config.yaml
head_dim: 64
intermediate_size: 896
rope_theta: 10000.0
bias: "none"
tie_word_embeddings: false
init_std_qkv: 0.0248
init_std_up: 0.0248
lr_head: 0.00719
decay_shape: "linear"
max_seq_len: 2048
doc_mask: true
dataset: "wikipedia_en"
MLP neurons of a small language model. Each row is named by its layer, matrix (gate and up: input weights) and neuron, and shows model dimensions 128-255. Each number is 128 + 32 x the weight over its row's rms, rounded and kept within 0 to 255. Numbers have three digits each. A neuron's up and down rows have the sign that makes its largest values positive.
A block is one neuron, or neurons of one layer that tend to fire together. After each block is what it responds to, as a language model described it from the Wikipedia text at the highest values.

L10.gate178:142201124083096165170071082130187146166142123122131103130183140108087155103193130091130113076127144129179173185135120109076104185171132171077169083109144128088143124157153171072141139181124106106105117077135102136181146158174145141121134159107127133160112102122121096153183066084132122157121148149139118167093070174101079139141089138044117115150083119128132136151105150100149148162130
L10.up178:126170159091127128159137134117107136089117133082091155160133116110100108129156089102121127120135116160152056124175126149161121102127185112083138125124131141181123130115114136100121164153088161074103165148136080113126183159121155171165114104074115132115101097174123106143084100120069156154124121165153142073159089116137168192088088152127170098134124096145121137123124154120153088061122
L10.gate273:061138151105126148138126119127120142122161160052127141184158090135127137100113125118103150154128123119099154118091102138118125170078118134164176036132079122143106098061097124049109106160110135145103153123092100110217139145152143159180109172158108115132078116158086126084117052118130093107097124150117137124168123173129035097152124168131137140183085108136141160127116124131072169116084
L10.up273:170101102102167106119094111078134110144110165097135066179123134000125165157091151150068143182191177162127101066095193084180184106146126198096122038117142117139070095164116127129137130125086198102136116089133161110122150095129117176102138124133150091179142068096114103091119147109154134112161081196112093095120152117164089154152117177129187148138126122133133162086116169099069156139133
L10.gate468:115119142107125101143119083142248098131082208119150059120170099175151171104156143091101132156115150142159156124169123164086089168110154110096148118101189167182147118115175116107078111128117082136109102131092164131156114162135123149124150187143197105127096126136126134140108058107111081150081105182136151110147089192077033144168059135121155113130117143150125085141072121120098108141083
L10.up468:152129158081064159181138086133136139118168096083163171188117119081160152075194196132126166151131147133139096159131096127095146096103169139078141108106169102123098089137093170062154134109103143107164145075103148140102197131099154106128071150143157080137149121083107094116153084117148110079119154121099082115109134127102112151153182118039159116159080115156088115091125133130075091157110
L10.gate690:127200091137101142121156082132135062114131116099163138100168156078136168182101131124166183141122155126106185163151168143102087124114132156146076122082054132142118160090099173082143116068110132203115130149120159095163162150095081183104106234178210078125118081175070104117124126067100095102125150147092152084027122187109080195137159100116126132144111096169115173139160165153099114114118
L10.up690:154150132158152093109039066149171121147150136075134136108155144112117123114109138119116171153178121183137127231189111148125111063149180130137106142112124151131108136080153131079171158135120122095102136149092135114112108133159128072117109194109153133149102125113121202142132103064110128153094117145077121111132073208123087068130139119083140122158105145171147163143097032070068136126097
Responds to: Anaphoric clause-initial determiners

L10.gate127:138155102112108164098088132187166080125131151108153158169196151140095118119141168131213097120061171106123148126125118110115113182137187101117115145139143119127092144110080103083136144231103151123136148153089131124109157127124122089087085173093148119115132149148107116155075125084144154083133114107099143167101140185107120127119118155090123123127108227142167109173086074160123119194116
L10.up127:123130088122145056130128150145076152109115113161129117090163116121116109101138137072187137101143119138111106125158181091139129159133146133118093092152189104141063177122110102149142128157171155129156108130129131145084157091157121133124120144137095114138146114099100156096118134101170167133129135145051112168092116121137117109131053139044127160100170141122153172073172119174103213197146
L10.gate193:082119104092142138110108150139162074103074125133148164089148187150106112142104137151110144162134136088175155092148133143159102132157049134081111160112088131134160112104134174113132101106100143124182147092111111100170094096085134084111110148159149076108010114126051132105137131109090152075072128110098098128079139116144151121123155125078068200124113152138169115174108198114178094137102
L10.up193:110157133148084176123142062139146111105078108171123073150114147159182167130165122211176193136143113122121198125132138087155181127098105127132130129174118107090129121082154042153148133110149188082120108116111174054055128178156200181128132135121126135179110158161109105136144164173154099154153138119162182168102126131153121197177109101104112116129139140127145179090135112119085141145186
L10.gate222:131146096128056097138082114125125186120125113085104209164171054121127142101073149183168148148120089173177081096123162066115093250142099117107134151132085141112103147159149119111156146158142161083144166218126090103109183136140124140159130167166114092085134088145056124132120144118118084162103143130092134131133134111145047132124149126093135106136113151151144049097156113114125130113088
L10.up222:165155141130131136096119149129208124111100058154129129142141088135170136148109174157179109150171147087138121097121164103102150159117104077121112065154155113116117127059109107171134168142117166136175129160158140135148134101154164083114120115155217152097096152128154137091090159149125076134151153099090137144147135135141083126107146133078145096083165146170104150136095150128174201116132
L10.gate274:101130127132146109130103112170195176103144124055129190155132133096123092105144153147155148114088069106195156104124140124084170152065113151065105153129105090115123111116137073135174125189074095120071135134126119118087092138158089180096111128138172143044108146164078097147125141131121163116088093130088146164066124102131107091134189095099084183097082152149128099169139163157111108114099
L10.up274:169125097157082067132132132151141152130121101126048145152133144097091157116137102128118149139096126192174152110080113089090130136105141125065134103145146119117077183115166122108155164108011159152179158161162054089062064125218157165137066107139147163176121116122069173129069152137147148180130170089077169123124129096178169121179093210113158140171118148101180082111166137147091168166107
Responds to: Possessed noun completions

L10.gate422:121104111123072154107167084117098116126105131083136137122177061126163111116088085105176097188105106114163181165143170159140116130103083117147128132115172155107112142092130119194136103170078109127144152199096053128125170162192144155101131194094169108128165114176146089153142134119094150172109133139148200150093104154115137100147078095152098140161068148086086100165134092095106134107116
L10.up422:140161084101132126068188144110114141088102106161155100112156094132115124115148070116120087209126054095127101104106159120188090110168132174161129133078118131127145185138096130179132098129101144161161148137065153194112055133158147173057152187088139104166144126127208105166097126114204133126124117168074163121157168158104166177093048126129136144135149108119116153127159111110110148101151
L10.gate463:125155104180164105157146095185097153142132153144168147152091106169063149139176101126140111135093134124104113133111136140144163139162111119090119114175192114104171091118118117204145106117088146188182117194079105084147110158137083156153089131129146074096162133137124143113099166093131103127104045110094116125065111129143092136146160153111092149117160111132181149099202073111125095140173
L10.up463:124122113166128070138070127176169119078205144143206162121179100141091058114146088147069209133106120171147088117091144155096156140081129129082116091130127174140165108118095080166151194110127182182134105140129141098087133210127139109162124139118143109091121137177113061143108093102189190141144172143088090140119099160081115168108102228102118136115126105104159107153070092110140107145149
L10.gate689:167203148165123156170161144108106098145114095111115165129068127113138144101135101139093042089108093134143136146127068163088102160138089117141157174154099167144180125129114110171120149146118168148132148166076159080063127136146101087162157109158115120118090084133039162193063148097143083137120079153069100151130103126065126142110113134100099187098110124133148193127180147155086086138108
L10.up689:165130161110195167107146144116159113162090104121146175138126107133093094087103100137190101162159172136142127220173082145122125175073124129085149200135079141134102125088087109166127124165164163122130154126104157162092129177148146158088059150153206058100142086154095146107148140086095090173130136130134082096140070136174104128160072067113174159146130114172092147127163145192092083110138
L10.gate848:074141108146101091150140106138132189112134091103134092145182170158128090159172135083120102111103144125090120156138144092149104138070096135183096119068103136130109123095102107057115107128104122161109167115151160151122102100107121050199095122073105141110152059160180137141136115090149048158102149110109146155145046139133135126117092151141138180117099119162090103146143090093116188182131
L10.up848:121131116148156101103181080162114183077135149146121142087126127181048039118065080164123107126130120158144061127141109061100122149131106108168119142168090120131133119121093112116084105135091126111114094123132135122136093202170150102158125122089176157037121115110180103211141167122112129141121140117128141145145141129125145110096156159149144118121117184086114084103082114141161072152155
Responds to: Infinitive "to" and mid-word pieces

L5.gate342:150130102098164120123113087134115180086108197134095055145161158151097133127139162169059083162191101085116134044149139119144104090127148110136172122105046129117160091138073087093079211110148053140154176166149110187125138085117094133058140115066087122108146104135073131115103144087070152191127136150077136119140087146149168111148077165081119164206175151154155184110089126072082164111082
L5.up342:107086178103155122160126127128053128106124156158041155114080113120101166116104098090061119138129140075069140148085144098159105170146122143053160106089089112142105093090107105114129095135087114137193062139059123119120103123156116154101129130053105108103120087183146063125044084112090064093144140155113077169096091107114105119134164167102085083127131093147127140117145076127094130163120
Responds to: Name-internal continuation tokens

L10.gate221:135199165098100129171156151159099116117129103164114123116176043135141151063153124098145149126124160173105094178112122150167092175109122084093120088078123159153137147113113149089108167124089095126126213061118109167116137180135141142091118141137145125127067167114140100119120116107186142137055189127111107126149109184105142137169111188168112113143100111122082088081148113136099200111122
L10.up221:117122139103063081176148082102132166180111193128148126125130131095080185117156139159170151077139159145190164158109083093134123092180237139156142139128184083120131171128107135143074086094057136145072146133139144104136129093119102200157092133084176144148126136134122137198110134091122084127123164159104155090122091098115128119059136129101103171171136171138218102125130150138149140109083
L10.gate235:131182187102107145158123106095169107121090137117145100165165159147123169152132124161160091119123155152156176113137091075094094143174105166118150076089099140113120124133108123156131113104117027112134132105111124105123157167139173106114114186132088152143044135135128134143079149110102122132121142148131071129112106153084072125148118162128138054143151134185162126106151122130128103137147
L10.up235:128117108070151152178095132178163074098118171127105122166111104060107134148153157116163178133158171147147140112063138114112137099136100180073105109097066113111076100177093186204144148082091177114126117149141126028116154101159127170167194161070109146140122150112090136103104135073096137126142100141153179103155111134131171101175090160129077121105126119117190102132088152114189086125108
L10.gate506:071120162131076150164127084098106146083125130133137152140132079177097166108173113092142084095088151171150157153117069086148095085123114061104158122088095087152085111094118131116099127071058078148135152161105170096144122157170107141146112153095141091141112143137133120191065137030094153092123149150100142077106139123046135118143151174167104112169129129135119150194148104161128079148071
L10.up506:113130179100112130149159122102132059092105035119120115127165147129108157115147142121117130124172147166155158143097084114135082053112144119096144072104170142163072156080124180112167144076089113185138119161127147142063107174104094113118092147027133095198030111148116111141114165119105126182095172102140173130169070102121088099140067195220076105115177144098144135145082132168083120138082
L10.gate780:151114171109089146153124083118113080123120162166096107121083055164124129138070099107167151243118171145139135136133078173175043152073137146101164115091128107116193144130138142083134124118062143139121109134118108163105103157131170077107113098133114119133113157136128101159137135130113153177142222126063136123104112042086123099076100127096121136146149205162155088144130074212169142154125
L10.up780:144176086123170131117117097150154126141194102157081161093140159088125177110101091126112172049129117133156141113109211118102143097173100108183110089050098196133128142092191141139043125134112120108137155123135179119136123121145133169163148150104172143163183108108142140101131172095167063145101143117128058045053147119147182110128132133148122113119064122201123141125115211066141118145200
Responds to: Surname-ending subword

L5.gate568:166145152106150157130145120109152108123146132126205159142152108170119122159137142135111155114093121059153185117105103066140156119117149172117154118144136146094131123150092210103116143172137127132125097125148148128157061104188128119191124114081123135109103122143136112109109138148139163111145170122111151156162139202122067139181143185083172186162111146084159044146111102069110111102107
L5.up568:163149139101118110129136148125127086167152118174171166119129123120128089113135144150077116131152187097119138151098162097179168076101138120143091172097106129116125087118127139138117156135180104188111139104120138129176133077162122188169112133083115129150079163120153143115076092123197127110116175137138156127118167193117176068134131140053119153129074117076200120160125099124135125141116
Responds to: Word-initial pieces, mostly d

L7.gate91:091125148145114113103138133119123120122080151083131165095049104151120156165130105143114122134083152123138127167122138150159130106137135102067154092094081107059109139116092123155096152107132106093053122178097141154144102142147134157166131152103144152182108190239135111163094084133163137069098163150091137128141109092098131109137112212156154154160127144078163107139101121168147055156150
L7.up91:176149134153105150157085114137146115123156187203116112094122132137159129137146100113089145158123120127160088143140092059126139119123096111148096073089144184136089144126082145099127203081145118117143169165104121113072142135085188096097110148075088151155110163132131144087151181134113164159104123122135098123156112135119149131137091119155117112159179136150081221150097141105122156163133
L7.gate368:071194109196150090148165038169178135106144067148119150056108142138109120125144198085162117099099141144118137141118129163106173193168157095162130121109126181131146112136142089088077165193144101104135135118135159182111121157098137119137133155073113097121079119152074147125134147112150122131115130134076133072156103055129125111125141100100157070158114154104121087172124144107125144153088
L7.up368:136137155105088127108134137148091168126098157114144083099090089127171087125119143143099108150141115104131088180176130134117144124107132129210145151193127176157076128133095118160111147127145093117068124131109147180064154157152050137085128141174080142155153178138086070185147163109169152150159176122148140068155115118087130081095149093095127147122108176101072158110117165191091146112188
L7.gate553:134114157085099144130123120165167147072095128111195109133139080177127114108153159216106090112086164147164125140153110163133147112100134115160149114170169193129034078136139122087069135121105134164105123150103119094104150176138139107100094139204104130113096128189119106161150134127119124065141181125101049114164053080088123099143146139147211079173145171111104116074095141135160092170129
L7.up553:108118167167094121132148131124113143051115138070139140153105129189107138118150148107108139102127158142154110113113120116127146136157146067122138091065127114166143094178190167132170104126155074171169120119123169156151142117072240125137185078150173145100184122132096178134136183109126118174168179070171105139134135160107115080116130170135119117123113138131107128128161083113216160130154
L7.gate877:143095127171081184129172086161147122171161148104157070142112176094150181111176117134116109130150120120159157157153114165157071169138140111092178102084155160126149172167138193087105118131103111170049157170144119139118139113111143175077127071150161168115125132153137147161151146086126109051088150116108131140148128110043152141173164177120117124116184118137150104155072088138097117139129
L7.up877:171112107079086139065088114098124174171080118121147130176192122075103118139095102148154121124130178104142089161065140146057142142117167179130134129114100186123121123140123123113132130132135163138082123135121077157137102126098120206118108118175138125203070130143092149067111135138174121130090151088042137147092113177155137078132149101146102103144081140080116140074084075141129121171166
Responds to: Word-ending subword fragments

L10.gate262:111139112093115142169110079084131089104184065085140178142122171111146149099124151180157101146123108084132108111095189122203094136115101124145080134129106169146102071163176083140089076143161122113185177123092107111176148112119118107109152195082106107104101074159134096158127131145095107158100105121096147167074051140083146094161142146147131154104147094166103085098147073083168120101187
L10.up262:110117139152141102163137155123106162077088050149130109042121154131168101107111140167150111091200141158163124129139167084057147131110189132165135116047139105152090125146112188097210079138179186182069101135145203114081107097115078188189141100094172102114082136110175123139091152113135156123148204113142126151136126104195175158110155127034123139141152142144075168140197120150118125151156
L10.gate320:129095167126124080132113142106127105139125080152146170106120130111115133102137111095124132126169125099118157139094047139160177186145115118214103108165153153098136097136086122138087144185141133129123159144110078165091115095120091130078123120157155129187103106149097148099122110071128161157111111157067133141060079120118108118165171127114092124129130178165147141168194107130129177172121
L10.up320:180136129193153183143134123148117138083136140131136183131096097121136076139092154174087066137151155084095139160164090176221149175149108090179151054136172114170146143165116172135164084063183116141138095140113118156144107108115143133074104141132142173107202139139121108152186148131083142102084103151164164171176138184129103196069147164072094130135094180165117128106122095140176116101140
L10.gate569:097171130114128107162174111170174145118097152038142164146149121128098118091133165140161105152126154138180149202159117101140116160122051129131107165096108146153113161144115133140119193075105181118164184129036124176062156150124136119083123139169182134116071093112050170088169129038150156115128157083111094133123119130044085126174130143137163099163087153118108061135087127130112127083127
L10.up569:192121108156152143136093170166110126086126113149102139145165174128162138139120153116120121141166102145064131091158082171142143096129126103139146108148104182143181141191049105119141118133169123079143157139083111134114133193151116089116118155146143113168126131118157147106202132075076114068001073101116097178131106088115141109138125111125154135083135164183100140098129144094137143123138
L10.gate672:096147136118075163097088056142124129174163167098169137124150113120104062100129099073174090141159145072094158114115136109175095142133173113142113058110178169147101069118162140121108131157119139160120179077153113114144099156090132112157142163070215135129109143096052115155121131116125137114107152121096171157140104161110155119117082123120121133069088097096134129139156137110181166081161
L10.up672:118150118143090122129200059141157124163165145148138174175096080104104111121159176156143117134081133154111116130180139160116086121109088159162131158145128134126137083106147133102109137123158110094104166114126099091131109096150126059101107116102153095125153156066206155065083101090131140160114123161078153072100101196138082113190096133134213125124155121133121111169108150113106118173097
Responds to: Word-initial fragments, especially d

L5.gate710:109121122060121134113093166178080144093142168120119151088115180119126137179148133131099086137127117145105202162115117152129068082095155132105128163111098088132162158114129193110096122151100193099151111186173156105078136142139148177108180133114087126156097129170157102124144121123091126095103146144162056131085142120074095090104106139066091099106113033099098146111151053098057186077196
L5.up710:119105130200154112114097201117202129080140105110116082128124113118169077130161119119114052111150128076129108136119072105126135094139165110134158160191157127112130139126146160128139140161158079186116137097088135121094128125127099088174085085058067110108043116127102175184083111143152136178222120122041088118141146153129127175129120095129165178096161129125144194121095155149130154145105
Responds to: Kinship and group nouns

L7.gate141:135198173159100180110144151151109116109090126104186140079174108176133070086136135145130144144077085111146111119098158129151128126118094139101076114086113152150090072128164152075170124135109137142049138094123122161148148150187136153076154126127147054089104113152107150167180078137094151138172162128098149142081114125114150099125192100031135118129121116199126110160102148158131110145174
L7.up141:055135120117095134075140088142133105179161154061108134132110124104139087133160141126119127108170156098119085096099102090138159140171089142164137129129115064099145186159144116088147179132102160112092106138120160129115127115114099127050156096130104138158116106099137172135121152087104143108109167138163186173149056104152061130091135157121120153143176129129169115109105170107086161098130
L7.gate405:090097176097099128128090093079157081101140091110166123071141113127123089068112132103137057129124101122133112171069155120139225133102144101193128094126076098115109124182107058116173158156125145112142121108121149109128145168147089140097142139099187107151155094186149150122163144069120116127098060068114144120054101074163104162142135118150149131129124111113096118175161149100163123111123
L7.up405:092139137134096131066097173120150093112180139127070131100119091124092082071098178173166083146160141124083080146118113105164149131135137153149160133103051102090096148131119103121154118163175133097172130121133161121078204093072154097114160130169120112152141135155151109086141145121166110117149151176187131102140084125136180067105069092091067126070105167143153103107118135104169152107136
L7.gate406:133091130116056093060107113178136132134125119194157092072204126135152184121123122144135119131094114133116103138157106141111150144107111120120146112154100145133118179148065099101098126134100157063141085123138123162146164178182124158138085066159107179161114138098130163139115184116085150073058109127077091071046146114164087145136175145115138081099037135081145065173200117132110054180054
L7.up406:106146144123111103106092087121118084184111181065130166174098123082160076080153114049056165172172095115189092135115092114141074166114118118137091136157144112152098133146161099084137095199095189138137171098078137163137109106151062111149054112158159111126155098111153153147212152088085162089094137172102071135101134164161000142120165164118097175147098142125188104127144170152076098133144
L7.gate622:118082113134138108117119137111166137097116129094188079120150158170072073081165142144108094079121096122115153126169058136161130183079163135140109169170087092115124067126125125116110186135097093135077163104116129175135125144103098177166161106175087121145157147097118148115145129104100127141129051215037117126103082084116114108099131132126140144109136130101080107161157111070148115110093
L7.up622:103086105128090066158153146046144099132131074134186170144133104069124108140139133120191148112119115117116157077094147134092148132119087131092116109162126120114080084140112140075083127140128115151180078125180114087123143218188114103150137077105141122190142130157126130150144118125166082125112118113124126099151067175148097141113101154111131080122162164134125132120133177130131099144100
Responds to: Mid-word fragment after onset

L7.gate236:119065102126016033129145053112103123103114121090191106081157113089111057117126118097093094125136165142147103122200123183146156166124146126149104057128129178150121123130090150097157123150111130126088111149144145120124138091164136146084101142151186119111166107145166118131182122087097212141130112124153124145114062114172126086085114167082153097175091159128180039158094110123107086061127
L7.up236:104143166043095159176134139114147108076108105123135104110083133140114178159175102102135188137112167146157091183129120125143106146119136108067120089139126136151109085089105118046031136094139166125143129125132147129099173155135137134145133156159150202073103159123109103147029115167200098160154139170168109118181187153089082137101130102114165093156179042124095105156103139149100087139072
L7.gate572:167135097105130105082128082154166174148146112131132083136130154117132129162103116114158065176142181184093057193161128196110105127130182172073095135154096161115132156150144136119171121139159164083153170129141122127053110181085109104052134109118080125175107122110122114095107110126117135167083105130100124103118114177100166117167094167063079164157136093111183097145128055110134126119120
L7.up572:137072128071068086231055093084130149074094113072093084097177079106135165106122117109136108155173128117071197136134202121192156134181103089131153110092071120107163111066131136125068032160155072126104077103143129073110145166113132159174116104118184114121093155119136174185119100112076116119117057206148088099126116133132097151134074161123129116095154144072164149138127121108195168065135
L7.gate785:179105078090086088120189117159205109133177096074194116105048154167106109161125104180160123119160164100134153074103139153080118150115156119113092164134154185131147122100127093125178027156136152064096150093145139093132153120161120097126141159105133094114060127097061108190203170073144128164146144133144138122076147092148155082114110104143106138145131122098056104145160136070124107121117
L7.up785:128163142158115131156161082146116132064100132146138163105103168152172108162104179086160099120146111041163150106155172155134140122095128186141140056139102150091128066161199145089137107150097088052139140170123131085037147134128130105106112164077167118151131100130111161137188131086082187147066101159124098160106158119170052156177087108148153113131128133106167167126139139106124161065155
L7.gate887:053108171165143206154198132154078129090117145104130102135177084097162129130102118136201174115069103158101109154155127116148135080164134123074112083121144202106153144059122124054129131123115080161156155129095083116192171101184165109144096129125138137127148144081117158063119164130143126170098130135141116123137175058123133120158078127153147098114161134204128016116078141187108159112108
L7.up887:138158103141093144106181134139140114115115119167124139056064137132141134179046140125118101134049112151058075153128124187142117129133153121105111121159121160138064134105131151118104173157110126147087128177132106100146144159101130098120098123138154162133124136176144121137156162155122156120178076147107114142195151111120115184120104150099139101120069160106157119124090127085157100172114
Responds to: Comma-which relative clauses

L5.gate850:111070136082118166154088086111114140102133164039098109131113143114125171135150138153159067120128072205105137196084114098121149112135141108139117144128137099124109150126124140144080145133158104116122179164097144114171155149174091169164118162151168149152161117100097152154096144135119084118099151137113111106111121126083103127160099157063104172169112136153132128093101157096066149104115
L5.up850:107118129133074188122087081170102152136157089147090154190113105095106068159096182066127104125099081099122110155070128118139111118128159120134107110176155097167099084148095173125111170147116109146089180115105151130115140163116123150196142097102110141164090135157150101113064100110121184141115123106101131124063109131099120086099126191100142120137120111107053164138091115119149137163112
Responds to: Sentence-initial first word

L7.gate139:141070137097137041132139163116097158159116120136146159167119138128120153121109141115172142041118160134151161158199108104177113127105201131101146113184056241058167171095142168095159089128175099144166106131085127129114125135157088227143184081156123124126066110123056148139159119137154141113107096140083111154092077128119136106139180139103140134188198152117140123127180105151184124190140
L7.up139:163138060126126129075107124140183062148132105145123179160174148149180173147113139070152164106118069090148127126134125165172208125104074111196086153126157135138061122136124122156124117140132165156172119181094116127131084136129152097174169118095168132157125053160138172142131144110144167130120149144127106130118152107123110140172155129125193087146112125165134091116145134125141151121130
L7.gate688:136154127126142101117106089124133086143135126173166144177100108191129130101152156130137165148109079098140121106139136151173147147085109120086093107085036149094102126141100119102149117110201128105170178104120152113087162099099131169125142126105171119148114075172091148119129167097091162072129082108164126096056108092142073123180141149147121092120128147169154115148092147135107153168144
L7.up688:130139120180149110075159175139098123180159161187129167130102162143100179147169150102152161097132109118180141095153137164108118155151178139190154121165077175159087169120124091086122169067122202192136161132101086137146112103154118102119129143101073133220155066117125145106080139122101173119103138130065096133123128098122131106086103137148137113125111108126153112027150151152180099157187
L7.gate761:096173141052154112112116128082125184147158136128126167176093115150069154151132125144141085106144098126123140146159101170059187126045081148084151154165123129093114139142106079143102128143165137087165129085113063083171178164200140132143089153151115130200116084103099069125174121098195116121117104092123108172105138147112118163171159136108132116160102130087115126099137099116111134109108
L7.up761:119106117125095124169150157131093133104086110153129156108168155126154142156115080101132109102100102110161181131110180122088100152132131097133109101127124145156087084134133118181097172134142119130147093099111123173123145083097144141144087158118112084170180061139123154174136186165144124080144119128087154073128095130122171180131191095116190105096145089136150127080113149128139083075162
L7.gate888:127105108150149099109120162132126097120173076115157159122172097120099107148155076104112157079093137094131138110082174134102107124124201139161163146128080152112159116105097161101129121126168071142171129103100111108118154172110143150092124173125159148112118076148076151142123137110149149111093139104065141100113136145135121118144074129098117082158191117122099131168208084080123111122081
L7.up888:132142139118142117124141089139127077108143098138125163163168130085110208161124116093158104093127097128139145097113119208160135125105094143117128088172102161116084132137142077153144117120113060138109146150161170107151140131166147113182107162117034094087083038154143153135172111114169124121140086114153124130106120116087148110176195155080125147122143064067142086155172103153156076158173
Responds to: Second subword fragment